Part of a small language model's weights.
Size: 15 layers, width 640, 5 heads of 128, MLP 2560 tanh GELU, 79.7M parameters.
Training: 632M tokens, 9641 steps.
MLP neurons of a small language model. Each row is named by its layer, matrix (down: output weights) and neuron, and shows model dimensions 0-212. Each number is 128 + 24 x the weight over its row's rms, rounded and kept within 0 to 255. Numbers have three digits each.
A block is one neuron, or neurons of one layer that tend to fire together. After each block is what it responds to, as a language model described it from the Wikipedia text at the highest values.

L12.down389:181088140059161165119093145127147115091158135149096137143149092165127149121115164132111113128125103146105115165134094121159134139131139103176141164104103122113138160119075095130155108103093123122121148118131129133125114157109143086153164113088171114124074124155140148121119103131147134124139104117134107110090152156097168128128163142130109134168149112155125057133131128128112144108126137153158153124131104099146108136106118144149126147140151127133155121147165082101130169133106139129150147130133126128175139190110124124120153103088174137144161102094114130114134132153125129165133170111108089142136092136096162118110106109130127124169134138
L12.down1171:159121128121107108117105147147135069105139184160114130088134181137106155180128120115120138117136124132117142100114111175108119136126106119117089172088128116089117113107111136108155162146119106128142154113142137103129127150116121124116103151114148134121045138086122125139160154125161134127117111100114133116145184132115130145126111123132121138093150103126111152145122147116110131130090146190169132112165139146149112130145076093113154122152134106170161126124107136138116182117144149152137120152093103124111128163073123113083144115139112156112093129166149103181120123104118121131093138150107143094141144154157177155156174140151158114112158111
Responds to: Token before a number

L9.down47:139135086154122124156145178165150131125129137160151098080166155196125150126132149144140140096135167102114111179124090147164116125130152082127101153130137134149143141140122156112147121114131140123118132112112100176106103126096123119115133131135138112136088124160154124125171105116116162124116128105126118120051169101094194108106146110147153138103092149149132092137114104095144135151144132149121144153185135117104108128137120122135127128119124180152116122118159100127167097145159111152119139146106107130117130169114138129140130126142158088122124179143139127157154120105097142137149182125147078139081136163123111129095139102103144157133081155
L9.down52:115090111132150154161085138115091115164105115140123125166150144066114115111108122112149126107149125106083165158111117112132132119136150133144160143142130145146131118171104139131118097157118095114148098098131106191135137112079113179129180144133123111128087118147143126112129122127169130116175130098137089116132126105138127149086142121135115121071084129099128118070120094161188128105093154109129083124169136114149136164113115079092159142138119150119141110112161079115162173185150122125130145159131096124116065159143143132127162104109158162098128119134120097151136142154132158112144158096168160173127098098156088149192153080116105126117104124
L9.down728:128149167104119145093156148191116113142132113099130142141121160075098150124163144173152076124111197105144159171135115104090113105133103122159072122137136142117178136152122134129100134141094120147110120107084133139162125103112154136112119121143124100164162133177103115112166183125122164124104160158125160134117078149118106142120132119164159106110145139124114122123144157104119131123132189142112131119168142149125101117094126100155152179072144122126105146150142129177110102121127134115127112083097080138105112112163154090161134130162172149108158085124158133147206165114123130153132141128118125117098093164105110130110120070136126096131114104
L9.down1057:131146107125167112109120158108135146137173137077110158141125139113124139157157149135124128116075136133122111120056117102122094143137133114096100144164132159143136105176130122125140146096085117132163081130101126153138101162144098145142141134114087119149136178117159106127100163110123153131145117145109107137172158095152126127157080100107114134103156113095110120081156150082133093126130168104139108138123139185152130136119172158155139171077097108121146145154165148131135137129147151101120169136148151114167160094107136138114135074132082122144132151105134093120115095103133137144124135113149126154121137191114167113105124115110117141120169112
Responds to: Before a year

L9.down653:120113126125126179113121120118168147123122111111139118153108117120135122124069130096112165123125155093150113125132123140137092141145139115116149177090110131113173106139118152134125128108110108159115125137172137106118099098161148119122127145098140083146152137124134095136129147128127132107138150091137108104157126123094149098123091095094127083124128097113120109151093125139152154122156127128147127115165160146085145159109141200134152077140147136162091111140134133145099124088161161111107120169103143153123165066156134091116157132139142134152131075088118155145116112135138161098169182146128133102101085085137158170141097149154109108108162092
L9.down716:118138119157115150113163130138142086170107098140122097120113113150117103108146103146139140095140177096088133109102151136153147112148146108125152116110120145085158120132148108100175114135095092142162151098100093136110126113099145166116136128134121114183131134156129120075142137167146159187124141143130128160140159118126153163144098134088117119082143156171155099150088146119116128095162152138134147147201142132145120142125081131155135156068096146141149130144109121129114131167121141135142105132119123129119136144163116116131141117113133119195165118109173123105120160151118116116134140155112156111097062121133162108140126105132145114106151121
L9.down1205:111144122118137134095119097131136091133143163143089113132113115090119117141135115128123132130143142118112104127105144167111120121143125122131157128125154124160153139186186154142095109136084138117130138173102119153060123127114126129121128124134153138131124137104155134113145148100109154127159109147166143137131157135113101127159105154148095121123153114139118138177115129148105123105150131155091127112116120117135143151128126122166132141134094121135104128109126168113190115179104115114158128099132116139139095120144191098099129192098162131125112116153153129129124108125146102102120131140138097150118123138139141114102137103147150118114136136
L9.down1569:153148125120069175135120115119096124151129104158159108135102114155135125127092114171129135145126117098122126103082073145138139129134111095128107124092106141150152099122091162146127112160126092133153143101089085192122155116119163123118165190102138084137102110149125128143072110133101147123121170159120114153126118115125117133127158152151117114118148156117123118104115129119097131083136176133072130145128115104154146130098150110109160144118123153099127116130109135129123142140138093117161090127139137150110124141202163148140132119133116113147173141094123139110148144086159140102160127159136158103118116132106111120155085085114118120139107144
Responds to: Token before a date number

L9.down438:112153115164095117113093091107144141165162108095140132120115118139122102129108099134110128130104129135113118112120150127136119163135113139106116138116139130121118143106147130101144141133095124090166145127144146127143110104114126125143117095123131142128140149126151103113091137148123066131187121122126143156132083082127151156131173123091117183149171116133145103126099107132107122133138155133145103118119133158127115096130135122122127160079070106156113133105114133132096137125129124164155085145131150121114119119120151164130151155097105132106141128149117120137133189124132108120097061165138164163108132147114111158142146134155122115162145132
L9.down444:105120124068129141114177105091072139120149086125128140104110136079104154170140150123096149125097097129126137111153152115117148166115146116123117104137149087128163123120080144116127142145159090129147144111118164124091134106150105118134095151168107120130190146154146118133098137132127154117058128123169120144149105083121110114087154128093105120124149158143147160152175149119145159122160155109136111116112153157080120135116173071147085132179150115158117091157105095093158121081144117123120130125146126175124171124100097146134128087117095138103151158144133129159144140162149159136091148178149142162111112126116109122148137113103108145078128105
L9.down631:113135147128145105132129091136116151153167117167103099137160126138140116114147119161092130147147138113097123125126120159050128161137129111102146103162144136130121139104139146152148102133101122129100156108123085118185103108150117172092130131060145120153110135127120116135128120148129171110130132165124116092109153119146112144133088138137129145165178138103130117109125155119136067109117139126101187178086113147105155109127136100117091087130124107163096129179167094126122137163138085116109142147102143137125111118134150083104141160133152145104187099085146152165087129096091137119125141143134119113118105146139140092136136109130102098128119135
L9.down2200:139139123096096143095113116138107140162160078105126152083099165127144087134133113106137120114128086114099085133113133162161127159172168144119140082125153117151121147121143170115144121102125157140117145167146157129168147143124115121107157095113113127085122150117134109141124172133136139152126120144067073161161120135127123142161095087098155122146130171118120119140193112141100137130128164142120137141117115150096180171142095148107152135166124117101114102121138123139149102140091106154090125123137129165162117089137121127116148123095160107166142129144084141181121160101129101115130127103106129160133095102128126122148154104128110160116108168
Responds to: Heading closing markers

L9.down1262:158169108129176111141111096124141149119168140147183148125118129060123105101072147105145082128124119164138106146127088146097128118103075094122165095144135151099105128122154131146112117122092130111101151090143142091152072088124096174126110137097148149125109144123116121089130154161118134141125138143127155122114103142116107159142105137163110136114115148106124148164154130118148105126138111125076112144143168101139091149111137136130133098150067090161152120093158150151159144098082141082143165173121135116149116100126170095103132172106118130122102142121113137213130130138142112116109125179079165097124127107143129163136144152093071160079147118
L9.down1923:160165111070158132119145137119110119116151155127110117133131143102123120108153151094164112134160124104118153108106194125136088093145142141133145138118120184118131115141161103128112145169113114118169140123147131129171101154084173119115105120108138131102116146129162134143153120098131072123117146175126102158140112092135122147145132141144128141128148153148110109148126147095101094155144119118068139161117149151112097165113161059115083132122095149167178145126102150139148113150085127124137165103126142137144147133127138126137145153098145168117100122134098158158110139112152129128097153112112115157095125112117090122128152094098149143144128132
L9.down1986:150121143161139116150186107137151134132103116154147096120109192143111156138148103147139089145146107135119124095099155109107190141127139165048115131147116170159138123061178112165164108112107098153151109061130149126119141101064126147121092076140168109118144078144133126115158124159090140116074126133139163108087109104142117086158125147145111072078122104136158082167150126142128092112134141128139127107090129094141103147115115138104116104120086131144139105121159076137177155081130132140097118113124132141099126105109183165157113125130151135146101124118121106152123117090127126145102082145120157104098098095124114102122103142146134087140117119
L9.down2188:092173140121157101125131119120133106112079116160158097108135189149153076128125172130159105166119131090115138101142142146136113110121123153095142086105133165082151140120114101120136152133139106108132122085131102097092125107110115148138105101116171122090136130125088131120094109159114081111111152147150076138143109136136102132132105162176136107139122104132107105148166121109179110103141124128102194124142192156151108153100137117111128089148110150150166113177111098123131156111135122154138143125174144130127144126139185135157118135108136154160119128089110127145094125133141131146112119148121107123123146103143101130141133180136130083135142125
Responds to: Subject awaiting its verb

L10.down342:149123135094090157139136144088091151171146143113087107115116124158104136145126116142119138148136064093112108120113106155112128121130065150157141132139160136152128122172152125161117126127135136135111147082097091152096099110147126118113147105123091132165117137106116076106143132106153145120139147145108134127137093132135106187152144143100133093108184098121135115143165116159133127185151148107133092074142133125094119101150157152088114095115126148130145101145168122109123135138110144135153138142146133122152080135136146101169105166128143163131143111170130118125149151132113150131115136141118155120124105115155170149152114160112115141152141114
L10.down1366:116123082127068115169122126105153101166138126114083120133158084081154144110110085134128124116142097107116125163132123123133089122154126094129100140132129132159136095121147084161134122106099147129098172119150090103138127194138181096107128137107109140136166165124154099140165135113132106173132147127141160109139111117156131163082135132115142140169115135129137109112100133165122105115127147123126140122151123132132146162098076143107124113109087108099100121134108136111118109102121128138111112157114101124167154095105124116132146150127101111192132126127137115175120175154124125147128076140135129155098117113119115103118155143121128073097155127
L10.down1378:143147138113125099149112165108112123148146113136133070161129074094123121128141120118110103127144152128061128150101148146172152108135115142110143144122117136117138135139136160133122113122126142144141126155096152156141094097122096155129126122137129103160131120160150137148131079140075101158065148085115150080118128098152119071141166086116092077078113096106099143157128151122065148141081122112146136164120126109149111115168147097103139164147123127155132128117162096109174146156099103124108122134138149115080129100158135102108151108163142148130170103164121121160114108120147127115141125128145109076125120141119154131131139117115103113129149091
L10.down1474:142117117128114130133170095104109114110150100121116100142141145157149146081142116119138110130132080127103097112106126160137110147143143120125155179108124179158177132159128126132125116144144169094149112119125129150148163101136149094157144178134127134129141144151108140122128111133143131107126158114086130137091149121158149141103137131110103088096139171085144135099090153072174120143137140152152071105146124122122152152169171107119122156140138160109094127138152166113134106140176148136136087125148181134127131127147144141099088114124160121100160137129136137131122159190141128120139169128188154156151113144158097148115066128093141108125138047
L10.down1776:152082124156168166090125154135111127154126182153115144117148145137102100102150111159165145096071115113167132169131096113128135110145123105060139125099135118120121151121159164157155157119127135112123089103157108124147157183156154130132155112117127131090138132137139176199156118163118137080110106110094139129109145119142167142100121090134169116139115143097156139167116109150127154187142112142107131133151092141119075100109133117120153132106140114115141169136106091109094119121150146118150154177148123074119161102118139102165104129078153132125116175155112157080074101134114162130120140145150133149117106099095118129143140126148088162132134128
L10.down1987:143132086132126098088156155126141128155142083118161147133130143118098126113144127118116125098127125160132142149143079151121149145129149129101149147145134119143155136114093110137138147133155136104150091077115143157133069119121169100119131150125144130132147154121169135133135126143109139160132073135139109100129170111131151146150126111139125129131164129137109120138172132145100112096111144122121114141145165145117166171130105167119116108163092124171124093162092146101105179108135102105108127125167194107128111104158109133093134152090111127136130104141122191102131141171165122128119104168159128102112091130134148162108130141074096085160130111
L10.down2052:100141137119122121115134124119127117090097107150109121126144127145150134130120094119083107146108083138132106114150143130128155123134099125149135151106106136134136111126146155183099139128113165121115163154154098157129113109142110090096140157129099126073119158143131147111159123130129140116110161132126146152147121144168125116132099089145123103118110123146118138148110118117079165160134150114141113095161147162129149175146141117133112129153163093100069106108120113138131153143058106157114122115166079114125112117135116124142147132136122135091093109108116094096157121104132116142103154138153121112125133111131126134084099115093140106120179137
L10.down2161:126089106098125121132122108142089154170115113125106136129125093075132113102157074084107114146143142099124123143097113138135159133105098158100107091127116142129142143148129168130108165172078139118117088106120139155109115147121129120170111125127088129127138151098152088144087135139146097140196122125162094105136134115176120133120168099148148125131115129113143087119143164153165142120137160144135136183130164115110126098130141127123141082133158104098111135130086138079121122130111137094103121141161118113117086115100118107059108096122137121153149141113090152127137143089118131112136089133136123122127110114105120092131099104130087149157150140
Responds to: Section heading closers

L12.down112:147123124159125092110146132248099155145155113076126115129126112137133163135102133118130124135150140113150092125155105148127113138124171139097080114136120113120138140142127142121119137135175144112113152131104130108136130130126134151111145135131102139119130119112146106157127140110170122150120108165130109151135099131095096165167129127141161123137106130136152165078147117138136133131122147100172153144115138136123112162102152126142172090113090058138143104141163122151136120114109132104105136095155141144114131127149113128122160152112132163108085100147096157113153109159154099147086134124111132151077116071132132106128116107131139177123159116
L12.down2326:146120134128132143106137155115133137144111124116147150137123126119121135120148136134111135136153123112140086180119168150135115132137138138108121147116137129147123109115139111115090131192146134095137111148171167094132112114097123105115125090102100136106145132135142121126111159098109131128134138117138087184151147145119142124174155113067091132116073170130091115128175129122142129103142138116158125126104105147120143140137113144129131116151176088120104145167108131128146106139114112160114117165153066090146099122158090108098186139153129168155080151124092160152150145120140142144117120114148100148109087130101117092129109113123094141138141145
Responds to: Section heading closers

L10.down2:166141116134156107085126100118146132127163140144140108142175102134116162100120107095153131151162160115091167153123132146082161121102180139099134087134167160156170128115130129120141094133095120124141103142073128146132145058123085114145110121096116118110112127083102132104131154096139147115096167125166123081171137149098159129123109144085159066111162199111139172147134119095120101126159126116135120119137129139174111161138124144090189161149092142109098110141120130111113159138112161164143104090128163140147151127143164101112155122074108148108088137069156140106114138148105118149131103141123138157136104170123155105147131116132104072117109107
L10.down216:137170156147139147135107124129105133103147161130112118120173104129114146145154128157111103122106127137154137144133157144116106126122165122118145115101089151146141143121108151099098126134126160098136155097109132122116159109135133149147132132105115150164114148125148165148119076123121165119135150133119187145168106115132162173113144173091145163137119114131092092140116153121109138145129129119133129138148082151141133172130128137136161163161113137134156142110114120161141149129138147107116124121124139130127101126141116136155126119112149118207076116115138181139151116112122141115144142168147103117091082158129146152119138129133145110115141209
L10.down1342:188146117117144136122127099165127159108132116111127127150167131097142162133149101146122061113107137135103075133131086163124153132110142128111163153098127119153100116111144127108106118146099121143116137136134135108135138068127117173132123142180190140159140125151138130121072153134088167153106150110136138098129145132136098100137085121121110126088121159103131152115134088112146168147121113128107120114116092165103123097105131115125092118121098162099130145112132112115178088091166118108113082111160141149185131109115125118131146099127166135081175079104123156124089155162137140118156101147133159049119102153119147165123107133132143124164131110
L10.down1702:119087139106090117150111119104116148140160103135110170115132133114129129116134159149132147122142118126149153090139135174139120094131118100143187137115110146141077134155161109161120110104162140114129133123140145154109123131186114120098086125093126157116141108112156127139144165140114142148133130102135124130124156098105093139121099087120118127116068111152137070130124128160149137110148129137140138105166139123131101110148104075151129114120085161150134132139114111079137170105102159137106157090140094131127170090103060126080140115146175104133192077100113161113105137111115176108119151148166096148096119094115120120146078119138138144102141181
L10.down1877:125101135110145100103124151058098174110148118149163165134103136115071139127167085096123136136131144168135119153116152120161128133134108138101197114147160119146159146126068151105124134135164153125153163091089131121171146136141058147087081133145120079123133122116164114156102099135137121144187137127163134151144075131083084132141106116176140105137117116120150138148118132102107153111114098177120095157141124158138150118090099118143116145141163141115185113119142119105139104096129168132108141131103140164168150111116085130120141141167114140081110142089141136155119124152160117090087121140155129106116125105150148090152149111122129152122133144
L10.down2322:107125099149108151093075150105165100135077140085114178132107118167124114127157124140139104173115129136110173147142095107115102149162119108137107142130119145149131129128128128128127136159119146134099127149094094123117123125146153142194141155117112150142103129150140148124146093144159132125099151145168131138124103158134120142128151140146101123136178135117141135094145130150077147112094093101085147112132099104099153132150156123124120100124113155149134143113141156153118121092131139148157154120143124115171133086094141105148116204115131158141144121130151127189186114159123108105150132146113094126180155140110129134111146145126124109100128118
L10.down2429:131119101130121153103131116109128102091148136117139149153135145057090124141135095132138130182116146144105133144131148128124081117117173148129120117158134132167133146161103161162134109131143121099139101145098167160144189110111133159090185118152107173136193103114104138157136107135141113128161090145138112128106165124195122111121118118142101153070136130152130155083154119126126149085122102120124112138125124156115127128158134114094141144133126130084139134114122097105136082145130145181136122121122130135144136147146128117148144147120143122119104145135141152103132129115163116099170145127122130112131102138162115127098079156117105143157113162
L10.down2549:127143133132151115145151140120145047168099122185140105109164123122099137160148103133124098151122142106127124123130100136111142141155137118130131147152138117138164101132087134109152125173122138113135142133117106117186149110111091135111165162164083094137093119101138082141131161123166136151115117077132163078152137152149136148123162139157161042141124142135128121117170175095100163120127128108098110084172116140161107109114173082168156129133144138119152085096137081147118204099119120148140150081122095114114114083115122128102124125106099142114104119117099114114128134135134184122142114090133144126138114140178114140133150122122094130124099137
Responds to: Calendar dates: month and day

L12.down1231:115141105125156174130133089143109142126123085136101151166110140191121100111157125110115115142098140134151127107117119191119173136145135135136143161111151105113134160098093138143174110135140131125129065106121127148164150154109125130153141120119099138136137137116134110123171108144139096147143115128157114135106128128135107122097108122117154160165115115106067115138116126142106109083168109128119091130128118154093151158093138148190120129166124149141162107115111100133148137134115140079142146134136124164117110148170090125159109131148134116117141127106117131149106138139133140143099142160175137148098143130138120107122121130127118126116157123
L12.down1655:158142115144173145146083139126155122116132131152171095146118130132118085114103116149166100148132150123108133139142111135175137122123138118113139126118122151160113153167146154117119150147125121101120114130163104142151105108083155137108095144123157089130143127138137085109146125169148114109171127129115129152130192162124090123144096180174107123101110130166120075146120120131154154117097141132072151124135148137134109157126176103155136116144088191131149108123085125149168142160097130122112150116129130132116118132140141122138164134110149116145087131127099117096120121110103083126108149126167115140121114148191114126110122133139183075157135123
Responds to: Pre-verb function words

L10.down374:132150154168112169162147153099161097166113140136139163128148199109156079112115113142174129121119125087127123103122159136120103134099142130120122174119135083156162127105149098140160159130167129142103183160156085084132124126130135117142143108091109131133153135109155148121121150121119112149098109128106134179108144122151212096119094107147123142105179173124134145112135128123149168111104103103116158151120100162145115117131156123139115126131106176142121149154055099157102127163123125154142140151174152095119140163088137144122170111099119123121120076133107121102125120117143123128129139124155114132127142124136125120113135109173116145135174131
L10.down497:140155125152103124147130124153111108131108120123148115095169121184094114075044136127141131130125108122174140138130150150120094128180089139106107147138144125104134098120138166088099118116128123126128166100098121136143072168104112111131163094130105103157130147113122137137098123151106146138148112087145143111119117147090170067146104131142130147141111133162111107168106130132128167147142117151130101128079136125113087140144071073091104144132142124189121139149112173111157141115102110168160110129137132119143153140130146126127117121084145085129116107127099133142093101133113136096151143149100115110115187145131102100134097108124185137099124138
L10.down893:131151151118070125112137189113084113134105063153170119126183097156151117122116078152154116147127129177090094152164138161132150127139124115136145132125115098142161125137119169121105121163124107177110120143132127123099142117131139067130140132114083136146160176117117157094142149154066142143095119113151128119118127146106192115163143113166156109092167072108172127108103149149122127103117178123152127122112147130114101106106129162157111177089109117117101132140147144125122140144092115129142122151107178130119131105180116154099146088116111095081153118123151088114122096146137145100129134133114147086144125122188135143141125097083158108121157139
L10.down1548:148108115146104070085168089128095112085085088124118129155128117162137096114124133095121134106074142133138146158159152135157112135165136104143137143132097118103126139166119119159111143155174127114134117161107095134168140122119159125151125134129118113087130196130127169133127122151132162123168108152108126114143122097128149146150126131127132096149133121145121124137120091124111128150151153138135111158150114141120157117097132099128125090102153084102077094132150125112143139067102132124152116133093083100113128146117102106140095093137122086127144128146151128116123181114092176117155114140134150121129127157108135098131132129127126151094152108
L10.down1802:155139115156105143166115102151123168131120080153171132128124120145131163136081145065105130109153112119148116121154126152076117154104104166121105104086136139147123145139134104132129146117120179134119125145120118133148147145110111137100137121131132137080115131184112138123173158080164125149099174188148170111140161121140088122158150111152152122091143095113126116124140129154103099107163120104142145094115132112153081080137127138126143126139123114149126145129144134098122145143126119090143162100166114138113136096194181173133149148167156111107142095158096127120131160127103126144139095131111148149131105148125141122122134134127096088164149117
L10.down1861:082146119121172134130114100139106119130112119172160142122083104097165136110120135129141143099152177145128080133159122126112167136147091141162099112129149193141173112131141129150119099150135151144113134148145155102116142103135143110118149115111131108146137099138118134110121157145142114159172116143117126178109137157128183122169139129113115089130121114087091144136125129113127149141106134109126163132114139090120136176152143112157140131106130137130124166125129185107150102082115106129137134141148143063112132114150129128131156146135157150091120136189107141155119143144130176116138151083107129111131115141140162106130125122113121105099150099
L10.down2433:154097095115133136158159097109167122147075132101149110106177143143104117154133166160095136095141148147105105169124150117110133065169100149106150148128140152117160110146133129121182137123066102143161121095116125155153101109097110152135140139163128119113127119147119084101171170119126157134165140124134111094128109166126115081102142123112142149099145119148139121103134136115136146133096147127171119155164137168140076140109155165137138105136101108097123092132092152125120133099143112102109115120116165082155099155156072125181143102147141089119160112105153095117120102106099161137139143166173119160110119126159102136113094128120140119130116098
L10.down2455:107108164128059139110125116101115098128123116151147133166096125058115166146111183069132113116074130158124112130156102149115113143126117149146099159138099089167168141121088141134161127129084124112128123192117192115137135103103108137128089137141130110116170088160143156131127131124132189093140144075099103126102132138162134127108098134162113126108131135144126116124103139145119116128136124155122175127104093160095121150141109159174126123122073121113159115130106111140138118183177112118150145147133170142123122157113098148153168103116132147109101108181086124124102089121115146137156156144122138136120108136146133113129127147093110130100157078
Responds to: Past participles and year slots

L12.down861:109089144128099179125071170143154133115117133123123120149126112119098145097131148124148127172118111109126087151142151147146158122123166118137090125146108126128118136153094137125084129162159119160129108107174124130084131149142126110138165121129156113129139113115152140103104104141188130088166095148108098129148135133100113090120144127086127125133143131110140137069116114112130146105140126176105137125146119123116146103130140134132116117106195137149127137180163099123145148156121158131136113081112099118128117125136092156107144125149126080124117092127165130119134202171126089136128114122188148116131118127134119141083115105142146114165142199
L12.down1864:116131118112113153128124156147129164112104154127132137165113121157162108097104085128138175093102140149136156114121151124082123141084140149134102139119128135096130163163126122136109142117141171155110132102142151152128152104115131077135141113124117156120136121174133129089107169137167119137110122067133152120175118103139150103173088109121130126123129168146146115153087105121115150147127134109143083109150140124125100128085174131134121113119138130146138090125109146150156138147153126072137126091129089102161082135138093103143120134168145102081149128151147130122112161135109148119104123130151132123117125161142115143161119130137148146171166162
Responds to: Token before a year

L10.down429:133136152159178082150127093133130122172154125116171141145127102179134163081171122116143138136182151131102126124137148142127127154162152138105124160162097104178103138150156144124124112096139101135146106175109155146138189141123134121082130083145074147131117197104126124117149151113132101181140131140166155097136094100105111159156184096121124166141075155087126142150150124128128121114138087126130113158130143146125112124118143162191127174097126094164120089101096124113132120142100122117139137140137092161080143126136138114105110152106092159148141172153135127158172129122155147138153125152108141146135131105149119142103157143141172116113115099
L10.down917:122139141076114129151157147154114120132142144121112110130091116139111136140114115110093098163142108091092142107142110173096134121127112098158127110111148144090150113111137079111102143140142155132164081094133097178123101175106156134106117148116156169146110085136123117099147122148143140156097158119151168117135141131115141116100112127105135111110139095143147103155136159116179159124153132109131178118166142130109077176153155126113127107150107152149087065138135115146149167125103167130105161121111116122139077136075105134132137125129154151122106123110150133131119132129115167140125147102088145141115136137118111125135137112092176123112076135
L10.down1061:095162100146113174140154078129139137151112165128157102087125151154101104109147108147088104161138129127118172091093159098156112089105161152104101143094099136102137127099097109118151138156153119114126118109131159130142080111102153137117123155162155117131167114136162138135101112130148081082119130105168072124122122083149101103148164121124082099130123105125127114154093104127175174128147142147146073123185126105090119159096164125106121106125173152124135131143119113128139131128112114149110148112157117113108186070135140130160093130149156160172116124140108146149129127105118139112130112132125168102131105103123137120146178141110157150098148120
L10.down1785:115121166127152116143094113111149159163114118136129117103115134115161120091146112059118100126090137130082135141128107107070103116111086120121139109097157098112146130118170113136108140075118124094099091119079099114169157129162149141118145116171126077110108100086101136147131156138077121130124142106126126130146149165110125114157065156094133080107146129185119150141153107098122160131097109145110132084135138134134096115109130113151114125103134082155152120128125114158143150089104124137106124133101070124148148116108149114111120111164146117094164113114110104087128095152104146154145094114098136111130082119085136105114152126157158113126118097
L10.down1979:130158144170101160127137130107124132113083105119118136139120100118166125127115123173122085145144114127131150157119143101113148135107119124107101145131112131115134148151108095113142133097147185099105093131076124140114085073124137142110113117126161114114135115100139164112138142106095124157131105122133123106139162058139101093107091121085133142138161134129136054139100110157126103109103130128136171130153134141104111096105139153125165154154141141096116133132092100117083111119113120130092146149084084154131134110131099124127115119130136097127149134080101135160124152124130116124110144141141130080161107144130136113109115150123132142105181151
L10.down2017:131157171118094126102165081110129158148114112123170136128165159078141115151138155153136145106134169160094149115168143118126142094100144148112152161171152133104122157102120117094140106146117164093134124076095147170127124085100149100148135118145093112144108138148124120136148130166122160101126133180123132125067147115116108173110155119146132117116108124171145134145148130146072121141158129155114131138123129142126113132148102070123103141160133135099098136111160134124113148103153128115129108139114110112133136098151129111127195169140167162063108139121148086134111097155077133143114114108140148092174137162164156122081128173123135123094142159
L10.down2278:132176113122087158115133142147145101101103105109161126095117117141140099106143112127156128131098126139159082131145180141177179106172147097069117117123146144145081113138132119085122102108145127128124123084129121140122111118115128140139107129128152114112146104121138132141124110131131124095154095115136121166100133125084121084154129163137099109151116091144154147157140100155130108133138087132163114092141149136182097139107124136107143131163115105145148145167133131094114140098078124085141123165146148096155145137156110130202106082086121130092100112105080112070068081105138120123120074145104113116103132116149137178123098135109127117120180147
L10.down2384:108114116130155076116126102101154139098103111069128091138124166150115085105133102113111118128083168089137111125159101136156102160101128118138092112107107111160104153133118084120131130130112138122120163182091086144133148052100131144127144125122090079120117137110117158100125141161097129122129109092142126120120107143134140103110138083108118116036127147124129158117121107142177137105112114144137129132119125098141173113149084100162133093133111129088158136148105113119168083128107102085138091144162140094127088166132162125111147125138127091153154120152157130117105147128112102150158153127168151154150113147141102118098179143107085147122110113
Responds to: Subject-to-verb slot